MLP neurons of a small language model. Each row is named by its layer, matrix (up: input weights) and neuron, and shows model dimensions 48-111. Each number is 50 + 10 x the weight over its row's rms, rounded and kept within 0 to 99.
Before each neuron's rows, "fires on" lists the tokens most often at its 100 highest values on Wikipedia text that the model never trained on.

fires on: "re", "t", "b", "p", "l", "art"
L5.up64:27 44 52 56 48 62 47 56 54 39 46 52 47 35 60 43 50 62 52 33 36 45 58 44 36 27 48 36 44 55 73 57 54 64 48 48 52 51 56 67 48 44 49 51 64 54 36 57 42 67 56 54 51 53 45 29 42 46 63 59 47 51 49 51

fires on: "in", "ct", "e", "it", "5", "l"
L6.up310:41 50 48 57 42 53 55 46 48 49 62 73 64 46 58 48 68 45 56 64 53 40 39 42 34 58 63 41 54 50 54 48 63 46 55 49 65 41 69 22 52 48 43 36 44 47 40 40 68 78 37 39 53 49 56 46 39 54 50 71 54 62 41 53

fires on: "ad", "re", "t", "g", "ic", "m"
L5.up159:47 55 54 43 69 53 47 55 43 60 59 54 55 49 62 44 58 55 53 33 54 35 50 30 56 55 43 41 50 47 58 53 43 45 71 57 40 55 54 60 59 38 52 57 50 35 55 62 50 34 53 59 32 73 44 39 46 52 44 64 39 49 40 62

fires on: "t", "s", "e", "al"
L7.up91:46 46 42 50 49 54 60 62 40 30 44 55 32 54 40 53 46 57 51 59 32 55 53 35 48 68 61 41 42 54 54 51 51 52 57 48 58 64 53 46 51 57 48 40 27 41 49 41 47 60 66 67 61 45 46 38 15 45 54 55 55 62 33 47

fires on: "l", ".", "re", "er"
L7.up178:46 51 42 54 52 57 41 58 46 54 55 55 65 50 64 58 60 50 75 42 49 51 55 59 54 69 47 55 29 45 63 55 56 43 55 41 62 35 56 49 42 36 53 52 54 29 46 45 41 60 42 43 36 44 46 56 56 52 68 39 36 51 39 56

fires on: "or", "a", "s", "re", "d", "ed"
L6.up151:54 63 45 65 32 50 41 44 55 52 41 46 28 42 45 69 53 54 47 36 37 42 48 71 61 50 40 56 44 60 48 70 62 56 54 54 34 52 26 57 61 58 45 59 59 51 46 38 57 41 46 57 65 38 43 38 40 50 37 46 55 55 43 39

fires on: "an", "o", "i", "e", "en", "ld"
L8.up75:54 51 45 58 43 32 64 59 67 65 56 72 63 69 48 57 27 64 43 36 62 30 56 51 33 60 57 55 57 48 62 48 45 26 47 56 45 52 45 41 48 63 60 61 45 47 57 28 60 48 56 42 64 39 52 60 44 59 58 56 36 62 40 72

fires on: "c", "h", "en", "th", "ic", "p"
L8.up27:58 66 54 65 47 43 47 50 45 67 40 51 63 47 51 52 49 51 40 63 51 59 58 56 51 57 62 60 30 64 48 44 47 49 39 43 46 55 42 50 39 50 42 43 46 47 35 47 49 47 48 47 31 55 43 29 45 36 57 41 51 51 47 53

fires on: "b", "v", "s", "ed", "it"
L5.up345:60 50 41 64 41 54 57 45 50 51 55 55 51 52 46 61 50 32 53 42 37 49 48 66 39 51 34 54 52 59 38 42 54 37 52 50 53 52 38 45 47 46 52 37 53 68 46 46 50 40 47 53 34 60 58 44 60 51 72 61 45 59 40 54

fires on: "t", "=", "ent", " a", "ut"
L8.up160:29 42 61 35 55 48 52 49 72 59 40 50 66 46 48 47 40 59 53 55 64 44 52 63 51 48 44 56 46 71 46 66 58 52 53 50 40 65 40 45 33 64 58 58 38 35 47 57 53 63 61 38 53 30 38 73 61 43 38 54 32 56 46 51

fires on: "es", "ing", "ed", "ame", "y", "k"
L8.up74:63 51 56 67 44 55 39 69 68 43 52 47 34 63 45 58 38 55 47 47 40 27 43 43 39 46 48 44 53 62 52 37 43 59 35 51 31 42 44 65 44 59 54 46 58 48 46 58 52 71 36 45 31 40 34 31 46 69 40 51 60 50 46 47

fires on: "b", "on", "e", "ut", "s", "i"
L5.up226:46 50 53 47 35 62 48 60 44 37 48 58 51 32 56 60 47 51 42 59 39 44 61 39 38 54 69 32 37 49 45 57 49 54 64 47 56 28 56 35 52 60 28 39 47 48 35 45 49 64 62 35 53 61 39 45 52 49 77 45 30 61 60 36

fires on: "u", "i", "at", "a", "ul", "b"
L6.up64:46 54 61 54 53 48 45 54 47 57 46 50 52 45 59 48 49 56 36 61 51 52 51 41 44 52 66 62 54 36 46 55 61 49 34 61 51 48 47 44 51 69 62 48 55 32 58 51 39 40 30 69 58 42 30 62 37 64 39 51 44 35 60 66

fires on: "r", "d", "b", "2"
L7.up365:56 49 42 63 59 53 65 57 58 47 49 39 41 58 48 27 42 44 38 32 31 59 35 63 50 47 48 52 35 51 37 45 53 41 59 60 62 64 49 56 45 65 62 38 35 31 45 60 45 57 53 56 47 40 55 56 58 45 47 35 55 48 34 41

fires on: "it", "ou", "b", "at", "a"
L5.up323:73 64 36 62 48 55 52 27 50 62 38 50 61 63 46 38 51 45 51 49 29 52 57 42 40 44 35 73 49 53 48 54 51 52 47 46 58 53 50 53 34 43 57 47 32 60 40 46 57 56 45 44 43 54 56 64 55 42 69 61 62 47 54 55

fires on: "id", "n", " St", "ell", "ec", "ak"
L7.up214:63 46 54 46 55 60 44 39 47 56 53 59 47 61 49 48 48 58 34 39 60 49 56 36 49 69 63 38 34 62 33 51 50 39 46 49 55 53 39 69 47 57 38 50 53 37 38 53 43 58 41 33 60 54 56 54 44 52 50 44 42 50 46 73

fires on: "u", "g", "l", "ou", "ic", "y"
L7.up141:54 25 60 63 47 60 63 53 50 62 49 62 40 56 57 50 32 53 46 48 45 64 45 28 41 59 55 46 49 32 48 53 57 40 39 52 55 55 71 60 61 49 55 54 44 35 53 39 63 44 54 58 57 46 49 54 33 53 60 46 56 39 43 54

fires on: "i", "l", "in", "m", "ig", "ro"
L7.up54:25 49 48 34 56 59 55 47 61 65 46 65 56 67 49 59 45 58 61 59 52 37 40 56 39 53 57 53 52 51 40 36 49 25 47 49 51 43 47 30 49 50 38 41 49 44 54 50 47 60 41 52 30 53 68 44 45 53 69 30 68 45 47 52

fires on: "p", "or", "at", "ar", "ch", "en"
L7.up381:48 49 64 53 30 31 31 45 48 38 48 50 52 55 46 39 55 56 35 49 40 57 57 42 36 55 52 57 37 50 41 68 58 44 34 30 33 42 38 39 50 53 47 40 65 42 59 31 56 53 53 56 44 50 56 34 47 49 52 41 50 41 28 44

fires on: "t", "d", "p", "o", "k", "j"
L5.up338:54 54 61 51 52 41 43 54 69 49 45 53 59 63 44 40 57 54 48 46 35 28 57 40 50 48 54 48 44 42 42 63 39 64 61 49 52 57 42 40 50 70 45 52 57 51 58 54 49 44 32 42 59 45 57 43 48 71 32 43 51 56 44 67

fires on: "er", "t", "u", "op", "h"
L7.up185:51 60 47 57 41 59 52 54 59 45 51 56 62 60 55 51 65 69 71 47 31 62 44 41 49 46 43 32 49 60 60 62 36 47 67 61 36 65 62 44 39 36 64 44 44 45 50 61 67 57 45 61 56 54 49 39 42 49 49 44 47 49 52 50

fires on: "in", "a", "h", "e", "y", "2"
L6.up344:68 54 45 59 56 58 52 51 56 57 59 66 47 66 46 49 39 39 64 44 58 67 51 53 32 54 68 53 47 45 55 27 63 44 40 56 50 38 69 52 54 50 73 43 38 61 32 38 63 55 51 34 34 39 55 45 50 60 27 63 42 57 52 56

fires on: "8", "ed", "2", "ard", "3", "k"
L6.up59:60 56 48 60 55 40 47 53 62 48 57 45 65 48 51 36 41 52 47 46 35 44 59 53 52 34 40 42 37 59 64 59 32 64 49 54 41 53 52 53 27 43 65 39 70 50 53 54 58 58 47 65 43 44 53 45 45 71 51 45 41 29 38 50

fires on: "et", "e", "ist", "r", "en", "it"
L7.up299:67 55 30 43 60 47 67 51 59 51 50 54 36 50 35 58 47 53 55 55 69 45 50 64 45 61 52 55 38 65 54 48 47 48 48 43 47 62 52 42 44 62 60 57 70 58 60 64 55 63 47 56 58 51 52 48 35 75 48 52 50 38 22 40

fires on: "e", "g", "ab", "E", "d", "he"
L5.up51:53 74 56 57 53 32 60 47 56 52 64 53 54 53 38 39 67 30 48 56 31 49 42 24 64 44 46 47 35 50 64 68 56 52 63 42 55 43 52 65 49 53 45 55 49 47 67 42 67 44 56 43 42 43 73 52 48 46 53 41 46 60 52 34

fires on: "an", "it", "0", "if", "n"
L6.up246:58 64 35 62 49 28 47 60 39 49 51 52 26 23 54 60 42 54 56 47 40 47 53 42 51 34 52 31 52 52 41 43 27 51 51 37 37 51 44 55 42 53 69 43 59 46 44 64 41 63 45 49 49 50 59 53 36 54 63 47 46 55 49 51

fires on: "os", "ed", "n", "c", "ol"
L7.up128:37 66 65 43 63 58 53 58 46 48 50 50 55 60 47 60 38 41 50 30 41 55 63 58 33 65 44 44 47 48 62 64 55 41 44 44 52 61 62 49 46 59 41 58 51 48 40 49 55 62 36 44 46 42 54 73 46 53 61 37 54 62 46 65

fires on: "r", "\n", " wh", " th", "f", "re"
L7.up331:48 48 37 50 65 59 41 51 30 60 69 59 44 49 46 36 52 70 48 52 47 57 53 63 39 44 50 43 60 55 37 38 39 48 54 64 40 45 41 56 55 32 47 49 55 56 60 55 40 59 62 53 39 47 42 60 52 33 50 44 68 46 63 43

fires on: "o", "il", "u", "a", "8", "i"
L6.up177:43 66 61 54 54 50 52 66 59 51 39 39 59 45 60 42 53 41 42 39 49 38 53 58 48 38 57 34 46 49 41 45 36 45 57 75 60 56 54 35 48 48 61 34 40 38 70 55 68 54 45 48 47 45 66 51 43 46 61 42 63 39 53 32

fires on: "u", "n", "im", "m", "ear", "g"
L8.up54:54 45 58 46 62 58 64 39 42 58 31 50 56 52 42 58 47 59 19 44 46 46 68 36 58 57 56 59 54 47 51 53 47 31 35 57 43 63 46 60 74 46 51 43 54 40 39 38 51 57 43 56 44 54 58 52 43 49 65 45 70 56 62 56

fires on: "our", "is", "t", "ou", "p"
L6.up323:37 56 41 53 26 38 50 60 67 46 44 49 53 34 53 66 36 36 38 47 32 54 75 41 59 56 47 53 37 37 35 59 39 73 62 52 68 44 39 54 46 59 39 50 53 41 71 51 42 43 38 45 54 54 41 56 61 51 55 49 55 52 42 73

fires on: "g", "r", "l", "y", ".", "-"
L6.up196:43 54 49 47 66 46 44 48 53 61 45 39 39 63 59 53 49 65 59 62 41 62 66 42 57 57 65 57 66 46 46 41 36 62 47 57 52 56 44 58 59 47 53 44 41 40 55 57 59 50 33 37 62 45 46 38 41 41 54 54 60 54 45 53

fires on: "l", "s", "er", "ol"
L7.up49:42 55 55 62 53 44 44 58 55 45 56 47 55 43 49 58 52 62 66 52 33 67 61 55 52 59 44 41 61 55 59 34 52 12 65 33 48 46 56 57 54 55 59 52 49 53 49 39 43 55 30 53 41 30 66 60 51 61 63 50 45 55 55 42

fires on: "l", "e", "ast", "s", "ar", "z"
L7.up92:34 51 64 41 60 59 43 64 34 52 39 54 55 52 50 52 60 44 46 61 44 59 60 41 63 52 60 50 37 44 42 58 57 25 61 37 62 51 44 50 81 58 26 47 33 46 45 67 74 47 39 43 56 57 40 52 50 49 62 49 33 40 60 53

fires on: "d", "i", "s", "en", "ig", "im"
L6.up365:42 32 40 54 46 58 53 63 61 52 48 46 46 47 59 58 37 55 56 61 43 61 51 37 79 35 54 54 42 50 63 40 37 72 51 37 68 55 39 67 47 57 59 55 40 71 48 44 57 41 39 54 38 48 60 48 64 59 52 48 44 25 42 42

fires on: "en", ":", "h", "l", "r", "o"
L6.up25:56 50 54 54 33 46 40 54 54 37 48 69 64 66 55 55 44 53 59 52 54 45 58 28 50 64 66 38 44 51 64 49 52 51 64 58 65 65 37 61 54 35 47 52 69 55 54 38 33 66 47 31 66 57 58 56 47 55 55 74 42 52 32 53

fires on: "or", "a", "ic", "el", "ist", "all"
L5.up69:42 61 53 41 47 50 57 45 75 51 74 60 44 59 30 54 49 47 55 37 32 51 52 63 54 39 46 39 47 48 63 52 47 27 53 54 65 58 54 42 52 37 40 57 53 48 45 32 54 72 36 42 54 47 47 49 33 37 39 45 48 36 50 39

fires on: "ou", "re", "d", "ro"
L5.up358:46 69 60 62 56 41 47 44 45 63 31 46 57 35 66 48 55 71 44 58 55 55 52 61 53 53 43 68 47 67 47 66 52 49 48 58 58 41 46 52 44 60 47 36 56 52 60 39 47 47 40 46 57 46 38 31 45 40 33 36 62 49 57 20

fires on: "1", "n", "ar", "oc"
L5.up54:37 49 46 70 48 58 30 71 32 36 41 47 43 45 27 69 54 57 53 46 46 50 34 51 69 60 37 44 52 52 63 60 44 57 49 61 49 42 42 55 59 58 78 55 34 52 35 53 44 51 58 42 58 58 60 57 59 42 63 52 59 46 58 53

fires on: "t", ":", "est"
L5.up3:27 50 53 37 41 62 54 51 50 48 46 42 70 48 64 50 41 46 51 56 62 54 61 51 60 65 68 54 47 34 55 52 44 67 69 48 30 59 37 53 44 47 51 56 41 29 62 38 60 63 50 57 45 46 34 70 59 47 35 45 45 43 46 57

fires on: "d", "ord", "\n", "s", "k"
L6.up353:50 31 71 63 49 46 58 68 46 53 45 32 45 59 50 42 37 51 50 56 51 43 46 60 41 47 51 53 45 59 64 50 53 23 41 63 36 48 45 53 52 33 65 31 50 51 53 55 29 40 53 63 40 54 42 33 62 50 50 37 44 52 40 66

fires on: "th", "t", "h", "all", "el", "if"
L5.up80:59 62 53 38 60 44 52 64 51 48 49 49 42 60 55 33 47 81 71 48 42 70 47 34 33 61 42 55 57 55 61 53 40 45 44 53 50 44 47 47 40 54 60 57 37 48 50 31 51 59 34 58 54 58 42 50 59 68 54 64 47 49 44 48

fires on: "ig", "og", "u", "t", "x"
L7.up173:53 64 50 43 37 46 47 40 44 61 37 48 34 26 52 45 62 46 68 32 62 41 48 48 55 50 32 60 47 52 57 41 51 44 53 30 51 35 48 40 39 51 54 43 52 67 54 61 39 58 43 63 36 63 52 60 44 67 57 51 57 61 41 60

fires on: "k", "s", "t", "en", "er", "p"
L8.up66:46 39 38 54 50 46 37 30 44 40 46 36 64 53 38 54 44 50 35 47 46 44 49 47 41 56 39 43 64 55 50 56 51 46 47 44 58 57 42 55 59 39 57 47 50 57 71 37 54 46 54 62 57 58 57 53 39 44 35 29 61 41 41 65

fires on: "st", "in", "ol", "ed", "v"
L5.up170:44 37 62 58 60 50 65 56 63 52 44 36 62 52 43 60 56 60 47 44 51 36 51 66 38 65 53 38 63 59 61 58 38 53 71 46 37 64 41 34 44 50 25 51 56 43 58 42 58 43 29 38 23 51 60 63 62 44 40 49 46 55 39 65

fires on: "u", "y", "le", "ic", "ed", "h"
L8.up78:40 48 53 66 41 53 43 46 41 59 65 52 48 45 49 53 66 57 41 48 47 47 54 45 54 49 58 44 19 56 32 39 54 43 57 49 44 40 56 56 43 40 63 59 46 50 53 54 51 38 45 48 34 49 55 41 53 46 63 55 53 33 51 44

fires on: "b", "a", "f", " ", "an", "ab"
L7.up328:47 43 44 41 65 57 55 64 68 56 39 27 57 50 61 48 39 45 56 38 55 56 33 44 36 36 40 24 56 43 43 66 79 56 48 50 58 53 58 66 50 47 58 52 52 42 53 65 61 39 47 48 50 45 57 58 44 50 50 48 41 59 42 64

fires on: "s", "d", "4", "w", "ent", "in"
L5.up188:59 41 40 47 55 42 58 64 63 48 37 49 38 47 36 46 45 58 32 40 39 51 46 56 43 46 53 62 62 55 64 44 40 47 52 60 52 44 50 47 20 59 70 33 55 43 52 64 33 61 49 42 46 66 44 63 62 44 45 37 52 55 43 54

fires on: "re", "n", "s", "v", "igh", "ter"
L7.up370:57 60 43 43 45 33 45 50 21 28 60 46 43 51 57 67 36 46 53 61 35 45 61 65 44 39 50 42 51 58 45 37 50 52 46 58 47 42 45 52 67 53 23 60 58 55 32 58 40 37 45 55 55 42 42 53 45 36 45 45 65 45 54 53

fires on: "c", "ent", "f"
L6.up179:45 44 27 45 50 39 54 46 53 67 57 63 37 41 65 37 40 60 53 36 43 43 56 57 54 41 70 55 49 60 34 34 49 45 58 40 47 49 42 43 62 38 44 48 63 64 28 50 62 60 46 40 50 32 54 56 47 64 39 38 45 47 51 64

fires on: "or", "6", "r", "3", "el", "ar"
L5.up357:51 62 44 59 27 40 68 42 59 41 40 56 49 52 54 51 42 49 44 59 36 54 43 61 57 45 59 46 37 47 64 54 58 42 53 34 50 54 38 48 62 53 51 75 35 51 42 20 55 69 44 36 53 44 46 62 56 57 52 45 56 43 56 45

fires on: "or", "e", "all"
L5.up282:38 37 44 48 58 51 52 56 46 56 48 54 50 53 61 77 49 42 47 33 45 52 52 37 62 47 55 39 46 68 52 44 63 56 42 59 57 56 51 59 56 51 52 42 54 57 51 60 63 66 55 63 45 65 54 59 50 62 32 17 46 63 23 42

fires on: "g", "ol", "ra", "i", "d", "em"
L5.up201:37 53 48 49 59 51 48 47 51 39 51 37 46 48 50 47 51 62 43 53 54 43 44 64 84 33 63 62 56 51 64 62 43 63 49 57 50 58 29 51 58 44 43 40 38 59 62 44 49 47 50 56 40 42 56 49 42 47 46 37 44 46 54 48

fires on: "c", "k", "ic", "id", "u"
L6.up232:26 54 55 62 45 40 51 47 60 60 39 49 52 52 49 42 63 50 51 49 46 38 41 36 61 47 62 36 31 47 45 59 64 45 62 54 55 48 55 51 52 49 47 38 47 54 56 64 66 41 37 39 51 56 38 61 71 41 49 60 51 55 44 58

fires on: " |", "nd", "c", "t", "ber"
L6.up191:40 55 58 61 40 50 42 53 65 47 59 56 49 32 33 43 38 66 75 47 47 39 50 57 57 40 57 40 36 61 72 55 72 49 64 45 41 63 50 50 52 62 52 41 45 57 46 44 47 49 45 51 63 23 41 39 41 51 46 52 57 47 37 45

fires on: "n", "or", "s", "t", "ow", "h"
L6.up214:42 39 41 46 33 45 41 55 39 34 60 44 49 48 57 64 65 43 66 43 39 57 61 29 52 47 53 28 40 45 53 60 40 56 63 54 54 51 53 55 53 62 54 64 51 53 43 51 48 47 56 45 43 66 57 43 46 46 53 50 58 41 42 44

fires on: "re", "o", "uc", "ear", "n", "or"
L6.up349:62 38 47 58 49 57 78 51 45 47 51 51 56 57 63 54 53 60 45 55 64 54 43 67 56 42 39 38 66 52 48 71 66 58 39 70 33 40 42 53 44 45 41 43 64 50 57 41 50 63 61 48 69 58 47 43 52 57 58 50 67 43 38 52

fires on: "ag", "er", "up", "p", "ak", " st"
L8.up377:64 38 67 40 42 68 51 44 48 50 49 59 63 67 48 35 55 60 52 51 66 36 49 51 52 49 58 54 51 50 62 45 58 57 56 60 41 61 44 26 60 52 52 43 47 33 44 53 43 54 26 42 26 56 52 37 59 59 62 45 56 49 64 50

fires on: "an", "n", "em", "–", "j", "v"
L8.up81:34 30 64 51 62 47 53 40 63 61 40 64 52 64 52 50 48 53 39 37 52 57 52 34 33 39 36 40 41 56 66 41 71 45 44 66 33 46 64 58 48 39 58 41 53 42 70 51 48 42 36 58 39 64 52 59 42 53 45 63 52 48 57 54

fires on: "ut", "re", "f", "t", "if"
L8.up324:33 58 44 51 52 41 54 57 47 43 43 48 45 50 62 46 41 69 59 40 46 47 38 49 34 55 52 43 71 52 45 49 58 57 49 38 43 42 48 51 40 36 36 68 62 49 56 54 46 65 46 39 35 45 48 44 57 50 39 56 36 54 51 64

fires on: "ar", "g", "\n", "ir", "o", "en"
L7.up294:60 47 47 64 49 62 26 47 50 58 53 46 39 66 36 39 57 54 35 51 45 57 44 51 64 56 52 52 57 40 46 58 59 42 49 46 41 45 55 45 63 44 55 21 52 34 54 61 69 65 32 47 49 49 56 29 35 34 53 59 61 52 41 69

fires on: "t", "ad", "og", "h", "d", "st"
L8.up273:49 46 45 56 36 48 56 37 62 56 41 58 41 48 58 43 40 45 44 39 47 40 40 46 49 54 58 55 47 26 57 44 59 55 50 51 40 38 51 53 52 63 65 32 37 61 33 49 49 51 47 69 47 55 51 53 46 54 67 41 37 43 48 67

fires on: "g", "t", "ge"
L6.up236:35 55 60 49 47 47 59 60 42 41 59 59 50 50 57 46 59 47 51 44 48 43 49 33 45 55 64 37 43 47 52 56 36 44 79 50 51 72 60 55 43 46 45 50 65 59 60 60 60 42 66 61 40 53 60 29 44 55 60 66 55 57 30 66

fires on: "s", "f"
L7.up34:49 29 38 53 55 55 54 36 66 67 50 38 25 44 72 55 38 55 27 37 47 55 46 57 41 50 73 37 63 65 40 50 61 44 36 48 44 60 58 45 63 51 58 54 50 66 53 56 39 47 56 42 57 38 56 42 56 44 51 49 54 52 70 51

fires on: "s", "P", "il", "t", "S"
L6.up313:58 45 49 54 50 53 44 46 51 31 41 28 53 65 45 41 53 71 50 34 51 52 58 60 62 46 39 53 45 34 60 54 57 42 62 47 61 63 54 28 40 61 78 42 43 64 47 37 51 57 38 56 64 50 47 50 37 32 43 34 61 52 49 56

fires on: "e", "m", "id", "en", "at", "4"
L6.up361:66 40 37 59 56 52 58 61 47 62 43 46 35 59 30 48 54 52 34 47 40 32 50 39 41 55 41 60 38 56 54 55 63 53 51 44 34 37 44 72 44 62 61 57 53 47 50 45 51 63 51 56 41 69 31 39 54 66 29 59 69 69 28 40

fires on: "d", "e", " se"
L5.up148:47 25 49 50 62 56 50 60 53 61 59 56 54 66 45 32 45 45 61 32 32 75 49 52 42 53 31 59 55 32 49 71 48 54 61 54 39 74 46 48 35 62 51 40 43 47 57 46 55 60 55 45 71 65 47 37 54 41 82 36 47 61 47 53

fires on: "5", "b", "in", "o", "4", "8"
L7.up292:40 41 48 48 53 35 41 45 61 52 54 33 49 52 53 57 60 60 47 50 74 45 47 54 34 52 64 39 44 43 48 64 53 58 29 55 55 46 51 30 46 49 47 43 47 55 62 53 63 62 50 42 48 55 57 52 53 40 63 36 57 53 49 52

fires on: "f", "1", "r", ".", "um"
L8.up48:53 54 52 50 46 36 40 59 49 51 56 49 49 65 63 49 44 42 45 58 34 64 47 47 74 48 73 50 60 66 52 49 41 49 45 48 41 57 45 61 53 55 48 59 70 50 56 60 62 41 55 62 54 79 46 36 54 44 49 60 63 64 42 60

fires on: "e", "a", "b", "w", ":", "ing"
L7.up159:57 49 56 39 48 54 41 54 55 55 46 54 52 36 56 41 43 55 36 40 46 45 48 33 49 30 55 26 39 66 34 53 55 28 73 63 50 44 49 64 65 41 71 45 55 44 64 47 37 51 56 36 43 58 51 56 49 48 54 51 56 57 33 68

fires on: "c", "e", "v", "ce", "is"
L7.up263:40 47 56 46 53 64 46 59 55 46 38 50 42 41 55 58 43 60 39 52 43 59 55 45 66 55 60 58 36 46 58 30 62 56 45 49 69 60 54 56 46 50 48 38 66 60 56 37 41 53 47 62 56 36 60 44 27 39 37 31 58 71 43 49

fires on: "u", "ear", "ot", "o"
L7.up59:62 31 52 49 60 49 65 58 47 33 57 51 60 51 56 62 50 60 59 53 41 48 38 41 62 43 50 33 46 41 33 59 64 59 42 58 62 46 56 44 66 45 55 37 45 60 68 36 49 30 59 50 58 40 66 55 44 53 64 55 42 66 46 44

fires on: "ary", "p", "al", "ol", "r", "o"
L6.up187:42 45 56 68 40 39 52 52 56 39 37 45 60 48 57 54 34 67 68 56 50 53 53 42 38 70 56 38 69 58 32 45 51 38 47 45 53 46 58 66 38 47 47 67 52 46 57 53 54 64 41 34 52 48 58 50 55 50 36 64 53 41 39 50

fires on: "g", "d", "f", "it", "ed", "b"
L6.up77:47 55 44 45 39 26 42 36 50 45 51 51 47 63 43 51 58 41 52 58 53 53 35 46 53 35 49 68 44 48 55 66 49 79 54 44 67 49 50 61 43 65 36 45 48 47 66 42 49 50 48 64 48 49 52 57 49 44 46 43 49 54 56 55

fires on: "\n", ",", "or", "all"
L8.up69:51 47 47 67 47 56 48 47 39 52 46 27 34 46 50 61 59 67 40 39 47 67 62 40 75 50 57 51 50 51 50 55 44 30 50 55 38 61 40 49 46 55 42 50 47 48 57 55 60 61 46 59 36 63 37 53 56 66 51 31 58 59 53 48

fires on: "el", "er", "b", "oc", "z", "ul"
L5.up341:63 62 37 38 54 64 40 36 64 54 39 41 53 33 72 67 42 45 52 62 37 41 43 52 61 55 43 48 62 43 39 27 60 47 33 56 50 54 34 44 70 41 46 23 52 51 58 57 45 53 24 68 41 35 38 59 40 50 35 47 38 53 71 54

fires on: "ic", "f", "n", "re", "ly", "on"
L5.up162:34 59 58 55 60 50 55 46 27 55 56 45 57 60 42 55 43 51 57 46 60 61 65 52 26 51 43 45 67 44 27 47 44 49 57 60 59 60 46 49 51 42 21 58 67 39 46 58 60 34 60 54 63 52 31 49 63 48 44 67 58 52 46 57

fires on: "t", "c", "ost", "ent", "en", "s"
L6.up126:42 59 56 47 48 54 57 53 54 39 45 51 41 39 39 55 46 40 55 53 43 42 48 31 56 55 68 32 46 55 58 54 36 45 65 53 61 54 71 57 38 64 31 52 40 55 49 48 67 45 45 59 58 43 44 45 45 34 45 51 55 48 34 49

fires on: " m", " k", " 202", " s"
L8.up325:53 46 55 56 72 37 57 45 46 58 34 53 59 69 49 47 55 48 60 48 46 53 59 50 64 47 56 62 40 37 44 64 49 33 52 44 54 54 59 49 34 32 59 49 37 38 43 39 62 49 56 60 55 65 54 59 44 58 35 44 51 34 69 43

fires on: "on", "n", "and", "an", ","
L6.up99:38 53 25 44 71 47 65 67 49 55 40 50 40 47 68 56 53 40 61 55 44 55 57 37 48 37 60 43 55 59 45 62 50 34 62 50 38 54 54 39 55 45 67 34 47 40 53 44 51 54 52 48 60 66 50 52 49 59 89 56 34 57 31 41